Weights of a small transformer language model.
Size: width 320, MLP 832 SwiGLU.
MLP neurons of a small language model. Each row is named by its layer, matrix (gate and up: input weights) and neuron, and shows model dimensions 160-319. Each number is 500 + 25 x the weight over its row's rms, rounded and kept within 0 to 999. Numbers have three digits each. A neuron's up and down rows have the sign that makes its largest values positive.
A block is one neuron, or neurons of one layer that tend to fire together. After each block is what it responds to, as a language model described it from the Wikipedia text at the highest values.

L5.gate87:488504460490494465508512465488480445488489520453529541534482461463493487522471460474507533519506507519501510542518523514515507500467537570525490517483512489507482521481506479496522482498512509503498462509513540505533529555476502503532488487511517482536514509440456520517522529473511501529483446498519508521490481515461524502447535486542534500478503473488476518447511514524524519468465539499497451522519512499478491504510500461493477539514523519534524501546464521442490476519465518
L5.up87:443551505509499496526505523473464491466501486484507465505514476541524506497516457498510508500528467510514499575508525511477467474494493497536489509483541498510479450486530478501482541478514510530543496505461478487499503498510507478521524557491500479467486501483487523445517527486488449491480546463487490472459450512538510542506524512521492498487465482503454546512469496508549467463503481488499485487497474462467495505496475491516497539523486505480542444499549495501452517491536513
L5.gate97:534523502466472495492518474487502483490538454501546500481479453506458487508502519541512503521508526562501457478524494479484507518496518538507493516471487523491502439480475495486462496467500485488471503487484510508492544467499529499502495500506460474499446517535475483512531486492522471483481473515504473492508509446462468516497497549438524527485471484524518506514493500497512488462462475496516499455510522518486490467520484486516514487495519481513518526494534517520463513496483513
L5.up97:515523520528497510477546471488493524446525501497497546486491511482514460538489502496491506508500510518465507474524510526518497478490525515492511518491490500482539464492506512512490486484470522517485492482496507487454480473553478510545479461541442500502480461509469455526499472481497460472507481522502479466516467480482502563487508546497532530532495491525497492473434492502505533494506513480492473492546510481461494503506473482524533511493511534448497488471530544472509501512489504
L5.gate99:485504507503490529546519509512486509450525499498504509475495510536494508493528496480545512511520520527476519544521526466488549503464505551484494531514518483511522529451513438478481475473504532469520470501506535520510522490467456526452513479548528499478525528510533525523512460491486474466458492496516508531471490477479533495460505543523501466507496458509514478502482524467487510498482538497503499558520492477476491522566518492494491519450474511436503521527480527492530506528523521
L5.up99:521477462535472507477538518464463511483512532498487469487498521495517497516506497487500475505536524521453472481523474505483476487528516486523530516501514504505496459523490504469472504496484469552474493495478475462516540534493494483521504502501476544478433504500488491495489543453523473513529504511512514488506525521491525521507487524515516562492462524502502465491499504473489501504474477506488506522504512484514488547534538497524521500472500458504434398488481467527483481536493514
L5.gate110:470499498498506467471488495540512504516523501512500499474446520462488520499469494534501523490503473509487476548480498473514460476483490494473513492451543525497508548511501493488499476484522480490485559476490519506502485495525504502472560562488476568543519513479489490465519507514481466533490496517493514512480494490469502547451513509510476520511481511459497499509458485478455542483518477460490483495518516458471520471465537480536515493446469509524528470470483485493460521506529537
L5.up110:478489493515480527501456532502469544478480493488504545457546516485470458488474470502456491507476462495470448508486472482494512534477528504496519505488510531528557457512481477460465480503493522484489491460519494487538516503450485485513488530456485505539532526493485512493473490472532502511461478553495496460514521524512474463484460510532499496513517423501537487527516496490495501461516494504480473500488495464469541537501465510544523534516539483531511514483507513447480539512511521
L5.gate121:481520491463523482471451525476472477498518499495522485533474449461549520503474464475522566452537513492505524505516525498463515546512496526476499500498480489542522509482497507476526496475498504505532481491506472512515446523533553505462548525482470525507507538504507501520446465488538490531524516499525453454516504521470524500467518502535485492502500501470514473495463506543497481498525488519507485486516495486429465495515473479530468494499454469503471484450519553536464511492502506
L5.up121:547486476477497485477529531485471504467525536513512519490520511517498477555496506524507435498522466480537530523499521505499526495457533504486492464456491505515490512509525496512481452527522504509509509520530490498507503485510478489456481494551484470479465524555478448468489521461501531481501487474502445478460475523510488473492502496514514480519514500494462499476504497476504487447487505510497496469520493479549479497513500492480526559472511502516463516527500487511490533467524479
L5.gate136:464513460469457510481482478480544493510501555470516505451512490458483524440545490525512475495515556514461455541480478496511498491498456497521479495499500469514511475492531529522489500534515469532457516539475536476495498451492471496517551482500493490545504541506476477478478474471491476470474501498533486536466475530487479469507480497487495485488474512519465525547516494481532495456527494493530494476494467487533473496520508472476480484526495479526430490523506495471513507529525512
L5.up136:535517514503481520450495499507498502500512484517496526496500516503500495567480510468474504466483492479536485524499488488455533550478476502528510497513508472492499492505547481508481495530476499469521504475471542475492501539541452490466512477472468480475533504492542530516522484483514507485485487473518505451477537487502462503474541477522498499478486507487514438533483475469499485487531551464481525490475515491461544515533517521509477484480483530497553516492480508490505489450540504
L5.gate205:521495473510479485479518511521467488460562511492518496505476495510482507505448496496503560526512539486485516495496481520497474515499510498469482458505520465524478494478513509469485446480501506521468468556490497482518509519519495483554487534474477499527500494565470448491520474472548501524516543519491494489518477488526497505514500531485521485542496475539523493484489538494523522480496485507479483466469492502481518507494504506521525542515514530512514494447475540523516470499535503
L5.up205:502502471499518502522514486465518481511476503472477518505536481522472511484531508521476488475508546526484512490468536475512491518500475490499481471487477499484528499471503502503518485512518594512471515524486509472476477458517484525495528509482484490521485463485491515546513523482496482532504492508502517493505528480476484497504468527529488451500486470487443485493522510493482547469513514457516542481484555579543471515489499476460482487462448482480512562486493499503519446490480458
L5.gate246:497503459471484497530491489476511455464485502495509507443502498509502462472480508477528536528553499482454518546514486455472495489463519519490533492423479495518532497475530458515457476491497536512546506467468488515497525524475487523523485524496490523480497506514484503485523499523492491495510468500529476521516527482487537503435506525477491474528486513490506495523507543525557499473498495512492482485504504530433496512535518474513478509514531557514511445488456523477514484531524514
L5.up246:513526524495504565504491522502461484498509527519443481539463493496445538512504482529518444540502493466543523502487512521473503532471498441493510480501506455485532497506509497507488494511507474474536476513512489478482469508509504508499512486535457507456521466500492545520514497496526529459482557514491520498437510476513534530510493527509502472491473510473525521510472471490514500483474523532474485498458516456513481523458433519468513506493521538515500489502509532502504509470485479
L5.gate381:512441506513515453512495504500520480486477495486506561504548506494513536480477504516482493485492496499482515523525531501450551533520498482464523509487522477548519500485508521494525496451490509506480484496520505522530474493514464487438519525473494502519533483541517509488494513450517505473481485544520533483508503484520513448494458502543508479538504502526510526497477491470496498538562507458515457505454440460499457473486494506572433548502498478501472487553494504513504488518542486
L5.up381:493478479498528498521523512480490483488498506479516474536514485490545511467498475517474498521504494502494492485456501505530523507495570516525499500469533483554526512492503506476524515501477492511501486531496458524527494537495491504521487482522447467491480477554489540496517519495488488484492480504475504463544509494504523522513504487523500492556466452493487515518479512535469479520497488467496465459465491513524475456486496502529500507504494500532450468478489492554496509452528493
L5.gate683:524454480482482482517463486497513498476487504489529486515496442487545500491501453499490533488500502526481517524517505499511511515516526512490494490455490516532492547530498518496517470510510500490488511528485472518501535507480522503498449490459521543519489492480454501503524482488502469531472524525571479517542512493453506524463549496485487451475472520527516523524522527492485521439480485479494468485484518448466505488484501493487518493550499532527460482453480534488504513508555530
L5.up683:558510471518500482500495531477480485462534518456461489482518489508509489513517522524500508546486473469485524506475508501477536522519499496519533496494552458505497480498498502503480516515541512491503482488473486518518496495471504524431507501476487455477493499543497558483525505540512514503489551507500480504500536507457507518470468486483466514519496505505449472486510488488489543512474484483559447490452514511519512505503544535522497505473496467493498459546475497557499508445462500
L5.gate684:470455505485502460488532524489468532507550522472530462484493471494529508462474456516481486472509543481499514499481449481487516471494475494528479521471518485490505501489457493492508527543522538512496521490517546535458496465477483503537490467510508511492492519471472508506495463497551508522451522509488470487528522477464525579473553507544534481481495501468485499510473527482513491494517485502497475482523522474518505534478496468500540527502512470462471478497506517521492525518483512
L5.up684:511481510506534502536477501535485493533480508479486491535466473501554486531518509506478521471556485525570489488424499526535519492445499468500521538494503485564528512482481508506488517525524525483503476503541498498538498505461496460494454504534495480488428466496478460475519500492544521522525511503521481532498503507456513475531546480525509493498479476537533485535505512499528490464509540493490483517527514519517505506531495493509503537533534534501501488496502547540524476503495462
L5.gate747:475526478521521489526542454511472500495532514505496540499434509547498513504460540493518480480523517508472498499493493489516514484494494544552490515482492506470528501472536519463508529491523511531477465483519487528474525484481478519465467491549505471491479499498508504538500493506533482487504508479564468487503504518471530515492557530486461499503497474516517500576497488471465568485477490507545503491498482512483492508531505499522510521502483475492501474515484479506516542496484526
L5.up747:530466500484494521544495545503511507518531555498519483484503468500484522504525518480473494489514529491444488468515451495464486512489513484464468529531501502543521478521484543506523528432511487540504489459468505439513507527510462476490501465481492506500497453487508513506521538450517491534466504511476491452480515524468504483537454504508515518482468469533490473457490521501514496472474477515462484515476489499538472519486544485505489550486527468536513524483484514559498479553502504
L5.gate760:513501498509502491490508500503472466508539490498500512468449489500490479514530508538506507530488543508504502467501494522508494505504501517494486490462486467485524430499512513464461453561469499498507547437460514512505488508483464485465504474480502468489497578548515558497498459505512530526470550490521497523518525536529501531473505536533496447503527486517487507548434522479481533478510531477506498492523499566488478510463505506464476501517477504522431500541501497523509506505539451
L5.up760:512485512496504512493546522486516522510492546500514468540529508558478488497470534483567507513521520517575498507466513481433459523517470480499488483492507450510471495505533471497488497507506505527486471520541486508492504489448504488457460466477525462472470533517533452595502503524501525506453502472535490468483516471470491467488521514502507467456534514491506474464514515501489489470515487476515510495502510460519497527514496528455503505509502487515484467478481474470478515482479496
L5.gate761:467519487507553500467513455478523459498517502530508522517438494495492501508471539488504512523487533522498503539477460496471504480526526493487559516501469433516519504495515513478483489532538506540488521480536523565474481501498506499520509461517466494494488520502531487478518515499483456451473476510542461492525506524493513516498519511525447475505506526540518479544454513491493521487476518490537483485503508443474497496496485470548518482497520535502473451497478458476493536504489500
L5.up761:520522517492469509569477511514487501529493502517493546569494524502480491519500478495462475496537521470494472451499504547493497522479498468529522490459507501523523501481496504514516507496519497521482489497499483524504501505486477532505531504475493479497506484507452512476465529485547494493503503495529457449483456565504508504512497505478510505482520478537486453454507499543515539494496458470485543480483539520517466511476524491474514524484508479498512512532465483486488483464466528
L5.gate777:541474483457564507541497539498476487496532542484479481477512472549501451499490523501508491486531512533492490496517503467535501506480476488547467549507531479492498498514525481531491517485528544507488489519491468534452480522495482482472504471488502477496493539511466477524476486522477466494526501489480474441505499522526433470501516531546484505505498531565477525497504519498563492462527517512498537479500489473482463443550516490551505529511459508489489504488470457515531491498480492
L5.up777:508501521510536524486493491469503470513479520502522524483483497530506516512482473490518476471510543507459519534497514468543518484452501515505517518454495483505490478481495501469503492529530476473480458515524503490526496503463491572489488490493441482471496544510513551474525501497564488533475517514519493500479506516461513484498522513506496471510525465491520470514495490487478520520447533514476530489536522486516478468503534508534530532507465480479499477531491509534504477506507517
L5.gate809:505480535554505503510521499480501518491516531507537508486511448551522540523481524450446492528504537492499501529488464443518524492504519512533479532483498512494494508507499513466478511527499487535496482482459531496491492502481434481508515494479515522490516511509510523525473485495552475538512504500512493440511530499518513507496539517547529529519526472466537490528464514454494510447516550479497511510531488519502525478494498476526497581491491488526527495489460467492520516464532502
L5.up809:522491559495506493517528479543471472514511493503503468492509477465491461508476523457518491494487486508504505500505465495534456493514548486513460510502524522491510492497517494459464533522499478481499492507526459515499526555505461523504511441494512483510438488507466496503475444500474507538483497483503485493515516502515509516496588545492485524469486490507556498526470477514519466499473528470512475474483487496450475510483500491518516532479470504506510463492524466527565476479504459
Responds to: Clause-ending after long proper name. Sentence-final periods (sometimes commas, closing parens, or a verb) right after a long noun phrase or place name, e.g. "Darlington County, South Carolina, United States."

L2.gate416:487510466486508548524527521483520525506499509483522494489508508459481527475496505486518491510501525499479500603485478461510523486544465533488483510422525480482466501497503517475476513559510543496539448462490504514526541519468484517501506481502473439460499523552504506530500498506518506488459519466498517489501509505500519503484493539528517480517501473487483489518472507484510559499497506478511502483518476497512515512542526518495506499501438529486497511500494497509491525478497496
L2.up416:562470509492498547532548546515446513518511522498512446492476502524468539477493515488495517562555537500486490517497472542468480528491521506538483504507508553523478507513487507491498495512453462495487461505475459504482499486519503468507547496480479498494467517482491510504489488538550479505484519499490502475477456561473519509507475501486511507475491470521490484474486471485498482496483507492488492499469501506554492501482524465521519550545470508489523502509462471526525492489487552
L2.gate435:519449491479493487531501488506497491482519524517528477535540519490447563515466511497512472518530520461463503499518444516455533494513478484490502507457527515456508457485497490524490470495485477541474532503488486484466503502533484478468498486521485489475453522485489565518528511477514474510550496519558460527506514520487549519504513543522541489506495465515480538518498498521485533441471502514465546515503476520522488494497524434535492491455536506513442515485454525485453495482493499
L2.up435:502524468498466486510510537479452528522556513482469515519469513474509490487486498509513537494492496499467494536498539518484483553483447545540495536487454516492471497472527486488480546535488511469478510468512480513541547500476469503501517518494537519491502524613507456466511485464509494507435574502523497478473530507531516457496521484509504498516482477459531516504504498507529536468480501465545477455510511476496498512531501518482483519491473514480533477497495523505522461499505555
L2.gate702:475500515486483517488528511485525471484495497487495474493517505468466507531488497490477473496444476512454452540493490464484489500519519515479452552533494536503503489527482484549471492512503479532506484451487509455541541467498454470511504542499528499468499535520482496473450511481546516511495529514475536481469530507522488469540476498553521523514484456497487476496535499488511534456481536481494490477549494507486458525514536477491539523532467490504508537478510509475527486499547541
L2.up702:528481512470486537503505504500485502477492505491507451486530505521475477559463543476508467508524535499494463526446466483530505504497475498486498514527512546508456482448489443518499505520454514483550512482510495486533492442503518475498508491507517504479499500530469527519460476515510497534526531480512498518474493502506503477548451534512479505480488494459505534490498547484550477464474536506506480463543533534475511490495475527544505486527485480491481497479510485554529511488507527
L2.gate787:477533475525473484509488522498523495529500486547500460499511514501497498454506497524478477465483496482456454519502520512499515518514530560485509481480492473524499451496503559510494501477521523465477503514543529537487544489497485498535507477521489512512479484495491488504502498489505506539519534509511492488510521518476531484528548490534519502553485496491510522513491506544523503447472486524475495482535503507463464519523516517506497518488472481491524493517513475495525521516518489
L2.up787:471523464500511540521503534505528484484512475506485504513492495440469492510465527513508492505505487518473489521500484505500487478516526537500533476494493542560567481474522475450470521490490514502533519473499515499513511506484489499486531504516531519508478496510447460518507526519488489468496485500523538510490467525508489475484480494475501502460481500517510524508460524560501434488478501492510471516487473474489502477545515482532489467450495555501484534528483436460537521508488501
Responds to: Sentence-ending punctuation. Periods and semicolons closing a factual clause in encyclopedic prose, often fused with a final year, as in "until 1995." or "in 2015.".

L5.gate4:482472469561496506487507472486518540556517498541480494461479489517503494503478512487511538455485527483457511546480491512473550501515466544511508494554489518504528481491517491503526493514473508517456526493490518504484484502506493541508475463520486492484530492520492484493485491513499432460489486512524452472536509490486497512480510502529498520510525528501533496527491449492523519476522490517479463516513477493474539520498508492512510499523470490498461504501462525508476506546523524
L5.up4:482471473522510469485467483518517505489522491478503486462511503525524515480525522553489533497514491526504511520484489498521491541536501521489500494555486505515545484496504433503491499513525459475518519471501469523496464466526527503479506505465460482536510496480500500500483468517483476471516517474456505498552488466495527506487503516478507531468491524487483552490494536425513469542476510518519498515495522501488547449512482487490475460512520534486473449487488492512496542498528498
L5.gate19:528444514493506516532503501490543441469483476467470546512468469521496514470492507494494511501555519508543505501482562491484486519530475528467536532507456556507485513529491497502484464545468471490511488485497455532497487499494489508456494532481511486513511555502553518505487541495512499514471501542481490476472506511498470473501472527519525483563549513480504512490503526475442486513529533536501486528500507483468498478488549494448491515491488456536474539503480525436531534519555458
L5.up19:515485502535499493507443490500513495504514494541517487482476501487483522463516515500521498507531511491520457466441497518475490500471504482485501505531518514502509483470500506533475489518488472530465496489476485479508485512493487487509566544518521524475451502507517518510498558503508524515485499486466519532525484538445445465489532517513452455485544548485518520487484494532509527533472563530484460518502483505483508482506514485489490495484542502533502479501529488503545465461499460
L5.gate29:557491495514539465530532518534474488495526478487496481488526481519516520471507523507522513479472478435482498549513488545502507522534496463432521484502496531533502483533552511476447471494519519529507526523469545484487501524507511474515491543526490499486505492519527488509469503515463499539492498510489487461515512508508492492499540480507501494488523497497468519497491539457483515532484526534496471515501491450475540558471515492483474485476469560527506467518481480514491526448492459
L5.up29:489464540507570501499512511498529530518500507514496517547502519558486519458472493552513483466537471503441515508486516540498477520547472487513513493489495504529500518491522520485515518511503477517495464491481551483460535481473488506482538505478539508515480495489519509527502529507486480465519513498524496525493467508487490487536492520530490508496528505510517482480530489504488529504459536498517467450498479478485516510466478493510497475503500519518490512494502475493501479487510545
L5.gate44:467512493513513442520468479487523520497544525479485505473468492554516507481511522518479552484524513524484527555484523511479500494502508498468497531528480501508537441497514466464476529455528464529511505504492495443484510508547496479483522503482487555497474529488529487518438501510499477472431525500538462520501473493477518474500511524492463495485471503516510505498483478471500540507533515493520496451498487466494490525537482487516445482524504535505461520504476506491465511522539524
L5.up44:528476505515472496531501490527511517496501501526504525479498490506520456482520587513481513495509513511451480483511470466454499489551455486465497481475516517508521491507504533503496503493524481492476522517508504464510487509526512531550534524468467497506499521490547574546479465479502474486502514493535510522473525475512533513483462483513446525510493477510464509486539509461446500501498492524501495522540490449461528486510473517450486484505462466502462469519489525556495508478531483
L5.gate117:508433482506484492529453522513463511519550507483500441536498480527533527547487514494529468537521544471499531500509459501458493478509483443470468511480511551519496530540495545489503489486528442494531507517492518496510476479530460468497504503458512484521513523511515495501497471510513505528490482488517470494491501509508491460517499534497472504524483485484494449526486549471488539523513514502491526485502513490454494523501514486485509527472497520531504471507492526506452514510534520
L5.up117:493480476519478529494497504508454497588489495479534484509515517456478507484506493486522548467485420469512479522496514470500497481507505550470468499533522503545497535489536479509490477491476499503485502506498520473497515503518497527481500481512504507507490518494527499463554529494542525498496504559502511506460507537534527525522531490502525511506562507520493515504493501498478476451532485504483493462512481490461541472467471468505574482502533514498567519472492505489462514494547500
L5.gate166:504487507514425509533495464482475443543512496516517524499511516501458501490504470545490500486479517479499522483528512523508534535469494541488484519518472518520481479485474504457535496542493514484514475474512440531502543452526498532456487469502436515541473493481509486462487495496544491545487505471514505462509515496489506508487526550516491497492496507475476490525439502435467486509494512511482480467520514530511483491519486485511509522478477489506480491486461501524482515530506509
L5.up166:486465497498496545511505520518508503459502524511558536529438534463500535498530468471482561511506524558528466503505488515506495494506486523475443532487494533485452503475537502519530506448472463468480533514480527507525550525505532511508489528502448522494489506543467473526504498501483531506466522482508486507491516511485523450490480531489497498537479489565493491497485550532526458480482509542502484479498500493522514499495524488535529490489497516525500560461523515504451499521538501
L5.gate170:492494492463497525506488532513497554497496480504530523498478495495514502473482476517515484518480516470519524444489500461499522490511493484502458509485462485506494517524541491486544476504509471531537508509493492480490491468507520509497473507506451507485537480517547498500478490535531483462476501576507506532510481478514480498494495505479461477511457501467480498503482522436535462531481543518487508489527478484514510491515461518453501490493505523524467452488469531497454533544492477
L5.up170:459510506491514513523453487526543484512524507487468523530506509467488448498519504525493465508523476520491509520506488493531502443503491475549529488494528510519459483520479503502466492462486443502439497549514463498506566526498478466520508505500495501480536524519477527468468526503540476514519484462509501506494499524491541475535515499522513479519503487507515506501544529453526552479493446489490489463490512487496504534536484506483478471496486527469504526537489490474477536522498471
L5.gate285:485533460527498500505514469520523488499467517507484472463496483464544502451558539516472546502496493540478477508496493518484488532505463503466495535544498534521553459519531465495496515520493460508521511527477498549482487471487529527423502522495476523488489453513512478486470504481500491460500501513500508441535484449523454508514491526525500510525488506498511502513526485445502521544496518463507527488520502508488513497537498492446498529458500561492529521538515465520563534493541523
L5.up285:489480498497525495534503466463499489508542495563525500507521475510502458520523496480510541509527517484513513467504494471455517493509470494513503501429507481512516488518485507481502503518505494491514467473484473497511475503517511488469490521509500497522453523508522506477512501480519455503538476513500448481513494451509531503479540521519523507506495514503498509515488532510526513529525481461503512473533508533519469511519497479494507477506526499469526484470481505501486510470503525
L5.gate394:468469502538532532524462503519522490474508520507500508489465457475490537451504544505456551506558468488479503537515468524499539547534528496522508494522506519481469516478553511474482550556506459504474489501506467512530489514514477532473510472522470446493450493504533473478544486506560504490458477516540490534507500491455512481453523498495491501491517505517501493514477533502525539502502504543550528458492472470507482489497497492488436503502473482503501491488496521498523506537519455
L5.up394:476544481511485531538471492469495512453540477509487486476458472502489518449542503543504488524486501500484527485464511472503511513483495502501532485480506515483547465456501501444459455495517472494512489510518460531446498482463482526541484491469515526475496550501498460512473495523535483471507521491511547479502545508517490518486504475532492477485478507508502528519499527480450499504511512504493526496550489534463528527513540466501502477518512498482477478494485565477453485464512460
L5.gate553:491517499485502524528493521484525515505475513507470482449510493499541495512530537490484538525468484501473494507494476445474522425471576483480492532477560473503512465498521452520464490518518542538463473554505481504508490490502507458485486525492480522519508457498516494543487555453505497481497475528457467489481538500514477500456487506527506463465498486513537506474434464482449475513549530506521511532476466470497472462495519502535489564510524499536492488539497488493511494486505468
L5.up553:496542482477495467531493482492520499491494513453494478455499459522545472480551531501518500500493478552480460504500478505526510522549514482511474504468555507476504482472510500492475539473495521476521511487501510551532505505487525499509492496503505496515471481513467499522525509520482493501475538520531493532464508518456510475467492478489493480538544534439486494526477505527542521487529519502535507463503473521442443520528501476504437499472506461519521488505457438480509480487468525
L5.gate637:474484515499521503545506511503520496500496501526467522530468487491506507506474510463492500482521464478499507515544496473525497488544517487512476514526479489507511511509510491447524471503562491518485490489517516474487469506508497519496535504495508497567518502477503483473493459513517487478471484506531471510563485505548505487479521536508453499478504495512505494497501495470528497545494523509443501456506479518506502524515515510494487499488489517528528522520516443496502502554458499
L5.up637:469493486472512546558507464545469450511520482501514506515518521505522531534536507481486512521431470489532505476482517492453461488562497463476488516479515523489507501489512505470497531483546472541530511496490471472551473468480482516460512512530542539517476480494545520523476507517462475497477491456501460536524484527497507546453547479490528509505443511507513499480522482486526496511520496434526554543482552481512495501484504524489494540492539500521518481504515546484456458527476503
L5.gate696:522513418522464490459490514499500499470526519508499501500460501487519498456548475507514493488494497483499519533490472466473478463489527492489472542528511460498527497526535493468482479488536492513490514460492483484454497527544519559476508509484484514493506537518506492498533525512544469501450492506532483522543525496486500516467526488482466458538494514528487522526480475488510483474543512534490504477515479539561490484503508475505456522483492509522462501507505523481515481555558499
L5.up696:528450508514514503466507530503526537495469519466464552511480469526535496484486546519539495526536461488523479499553514503477467531517538507520507552529465449486519504514485514475539500528510497467516530504512485490539460534523526543484487466499548476496443509507470517525543485512512480546503489465520482502491523477470487505473543510474531465522482499469493547510495434532501506496462465542480489505516499494496487494478466454528483468494521539490509471508477493460520463513513488
L5.gate706:500520503484525499484488568458508536493546560509480555484469494564507564496508502508491527495532528477492528505524502523464537487492487502504467523518472518504500502499471522506507511512514463498464509456503466469487464461503471481502527504492485480520522525531551492489529471504501465475487476487479513503492485495509459498517483528533515526539484509490505481525514458483460521490483471546522542523515526478473509562500498462460445541561526505516462525476523490479495517533514505
L5.up706:483488470509502504497484562528486484479527558495495474495451469472481519490536546475484535533490474552490496515474494556478483495493488483503435498549495514476444527536500505490508485479508498461491546461488504484511486534480495505493543492517521506528495489499508542476503502549513474486469488508450475527485500472492458514490485527492503491523469520493540471506468501478509511504503493486553474499489500498507496464486539500464457532515506522510510537519524505516529522519494504
L5.gate716:474471487498483481542423469508503528478512529483522501484549466499511475515469510455506500490479486511521510489571461499507532512489461517476514477525474478539494484521481476490502493514490502465512507520550499545473497539517575487535474490508490509495511485510511517487467487484519479492508512504498474510531508497491523455497514506492516489521511531478517495469467515491544500493478550498493513463508461502482512466555538509497463512462481494478479490519507505510479497534553540
L5.up716:499510530496557478505532471509503521546518513543453509481544484482468506536519522506501501489478552527517456508539470523480505473515505499527455477547521481518454542498538523454491508491476536515467514542472490496490467530507514500533475493521483474546483483488485523523541477545506460483519469512522471489484484507506517525499491477472451508507494563501486525475517542527465464483486472471510507482501511497446441528545523494462513485497482480486514511473492509487493490464513476
L5.gate740:479472491518473527491475524507488520477512501452545510520468458502499542492513471484540502459489517503481451517522543506503522496518484492475521508525503502494495492442546511501481534522474498511510491487499465490510491481499461537503496505456511509550524517528466508467496535525521475535473471479509486541477519474521438514485529527499531458555462502522535511506516533520485561443513500519495437454492498498490522506538508445488528529525457476527482505493486510527451530496524513
L5.up740:487488504521501519479475480467475522456485563534488477466537485479530510431524521534519493494541483494477535462492531505509478535486497525456561474504494508479468524524480470500488519496493517486477534532549471481490454485495542506480536528509481514534491540464488503488520455525527508497503537494510562493490513505484489481490523447488501477504508486474532466502505525533443508490487517490492463505522529488520517486490525467453456492533499477496487504542489504505507546507491509
L5.gate788:527481510505549515494529517518507554505531495499511489533456518487505506484470522513447517505508511502532487530480465520445518515502493536480493514498501486464487477488580510462468504487536474490502503520527543476523501428502484471441550497488454485506484484536509528487464487535487476474495527519496503482524469449480475487528500474517466520544495521471482450518536486494484531495469511515504529489536446464449520495450497513527516474462511492521528505501488532495447494493489514
L5.up788:481531476518488491538499492513541465485463483506482467484477492526513474508542471517464481505548517469503479468518466524483506491528438514491495456501477523479513545509501528450488494508480483525534518484479476490500486482505475496499506502455484556535486484463524510507522502530521540485499514489509466527525486468481476480471497475500476495479467489434515470474503535508534509468487505511490526543492463506478506517518521475504540482504485480533539473520478463462517512526530486
Responds to: Wiki markup structure tokens. Opening markup at line starts: "==" or "===" section-heading markers (Charts, Tourism, Structure), table "|" after "No.", newline before a "= Title =".

L2.gate112:516494463497565492472491486539492493448501510476540538506450488537536480497521535495505538536537508533497508566502497494482506484515485531519507489510525473500525488519519480484491494540512507476528506519446548483525492497457491503525527527496514483538522548559542507502529478498534462506492495478499498511496537508506502463474527524554499503512533494526499499526460491504475520506517498493500494450515465522458526490555501451500476512520511541476534504494463496463527507563521511
L2.up112:486512480494491502532522490511446498499476525494471561515525557496463486480546489548563540500559474491489510519488489520467484456516521532513489495477483484508518476498537520443488488503471504466472472493492589494533553467509481518526527504523506449488508529528481515497455481508496483498486495445493521539472508491448562478494527530499499508509519560499464554510478489496509506499504478489489508475492538483505486488502499521509481511474487501484509481514478503445498479487488500
L2.gate180:474501482499511460516455500472498546501526501525506514475512512504479505445522519485445535511518487506504497507527493486459517491455538501456486475507474479491517466508502522477497512511543531509520512506507538493480493574492483497477535529510521505520490517525509499495486483471508499501475459493507504519486511485495512473476531487516518502478488479524516504478499482462454498502498520514506473519474474506526498520494555467484475486535480525517520528474509535445480518554510457
L2.up180:499507502502502508521508499521507505459512479483515500477544488509518520526552492517495444489498509550519454464510477488510430454524541478519507528460504504481473523539451502498537468424509522493540565481490530495527451482468500529520486548491483526518544520509499462482471502482486498488503470508486505491469498516562521506530483511479449495513470494509496510507513501488461505514481482488469492497518503533551533471547504520528504520528534511491493532505517517526460500501508580
L2.gate235:482464441488520458540490474440503506485530501484543517451506471509526476502513524480509508515495500514493528574506522502489474489476516459495495524486520503441487505508543470488492475481534564473501502501443498487486499488492495506517535528517504516505537536488507498460448499486501496475467477512467490512498469525497505486494531487532491516501506544514439453541473463500511523490540497499514487492520465508467471499517489489513493511508492516510469507486470535522496516533546524
L2.up235:501500475515499423518499455490474493499487519462503479484493506521491506462505482487508557475510485489511514545497497539453513489496517518510490471489513499449520500495523506480457476533544533471462547498502484519462494521495468541476502528531511496521490504476501519466444481458504513452501477509491462492526514539489502497440514509526503522508510561552502471505503480474469525500536503496495478531489479477491498525466539481537499492484490477530484476472500521497524502549517475
L2.gate614:502478475513457457498483493477498569513497510491499539456524460553515469490478489524456510476552537500471500526477506493500508500500523482470506494535514495486516507523513518432517524522536508572460505447546487493483485539505494494515518495539493512525508499465552472500514451465490464483525467476511510487520498516508543511511491501503492498510493535558489492500545457480489474496459496525508473489532480497527470500475493534525485526501472478544513490482512467496484490511493484
L2.up614:475505490500527518475492504495468528459516482476564471499516461516529482521536470462499513493508507558498515479488506489510507421467472521471496495519522530546505481523520500476484503465514522504497498454500490504474541495466504483539514490489502508488542534476538500489451497503493481502497469505452527489489516510523549490513506505474483516490475493473476479551528468496457497506512543498560489496529501518485492469545491505432534500491492509488501537463490523519438528518496506
Responds to: Blank-line paragraph break. Fires on the second newline of a blank line after a paragraph or table, before a new heading (==), paragraph (The, In), or table row.

L6.gate737:516526503464545501546522472522512483506533508482542482501461500492461538481508542510514549499519486492507504519507500455532510485504500507484508477510489458476494521430486503478484499505521511470509488488480510478521476444489462522469499496485480473494489484565489514510491505505537505485455495523590455473501500539482496467505549464534515449517492498494493505484478523516509534491494498471465478471524480510462504527503510471519463540478496505494483513500480513499507500526523499
L6.up737:547529503520514452502490473516490484490488489478534519502506435507551508462511463503492554524494472502443501507478512520464477454487512488474475479536488505496504485503488491550493515494442476507511496508441495533499501491503514529522541506517459469492447496494542513487526496519493493472518526529522513512467493529483502506475494526510507502503505417462532521520478502489511505490489518523513474519534510507464502546495475467455490514460513485450458513492539506492476495513519571
Responds to: Section heading markers. Opening == of a wiki section heading at a line start after a paragraph, e.g. ==Geography==, ==Early life==; also weaker on table pipes and common words like was, of.

L6.gate261:488469488506510493551508511493497500483503490520526541504482502537540460506470463528461506487526499528463525508491495478471547478527531494481473488483481521502529495464493470496494537507498534482467503462527491489496537546485499483505516495519492500501498457537464514502488499504519506542484497505508469480482534517499546480489490550526525519513475506504496457504511548495518509514471488531469550508522523537525501543520480447531523553518462532499483466482470476529447538538500515
L6.up261:544498453504482464487495475513454500456507454502523515518522524505505474499491495508543536481486528533519501496486516511491480507503509487499462496500516532503490512479510456480469525438507552460473539545526477500472486517464481484469488468486473487518457486480490552490518527506499498535510486503532479538488507502514494495459532531458549532526480489501541487506481536490527520454471501464525551536464527510467489485496506471490506529449523502484532481465506499555497544508515504
Responds to: Sentence-ending periods. The full stop that ends a factual sentence, often after a name, place or list, as in "football player and coach." or "Scotland national team."; sometimes "also", "initially", "probably".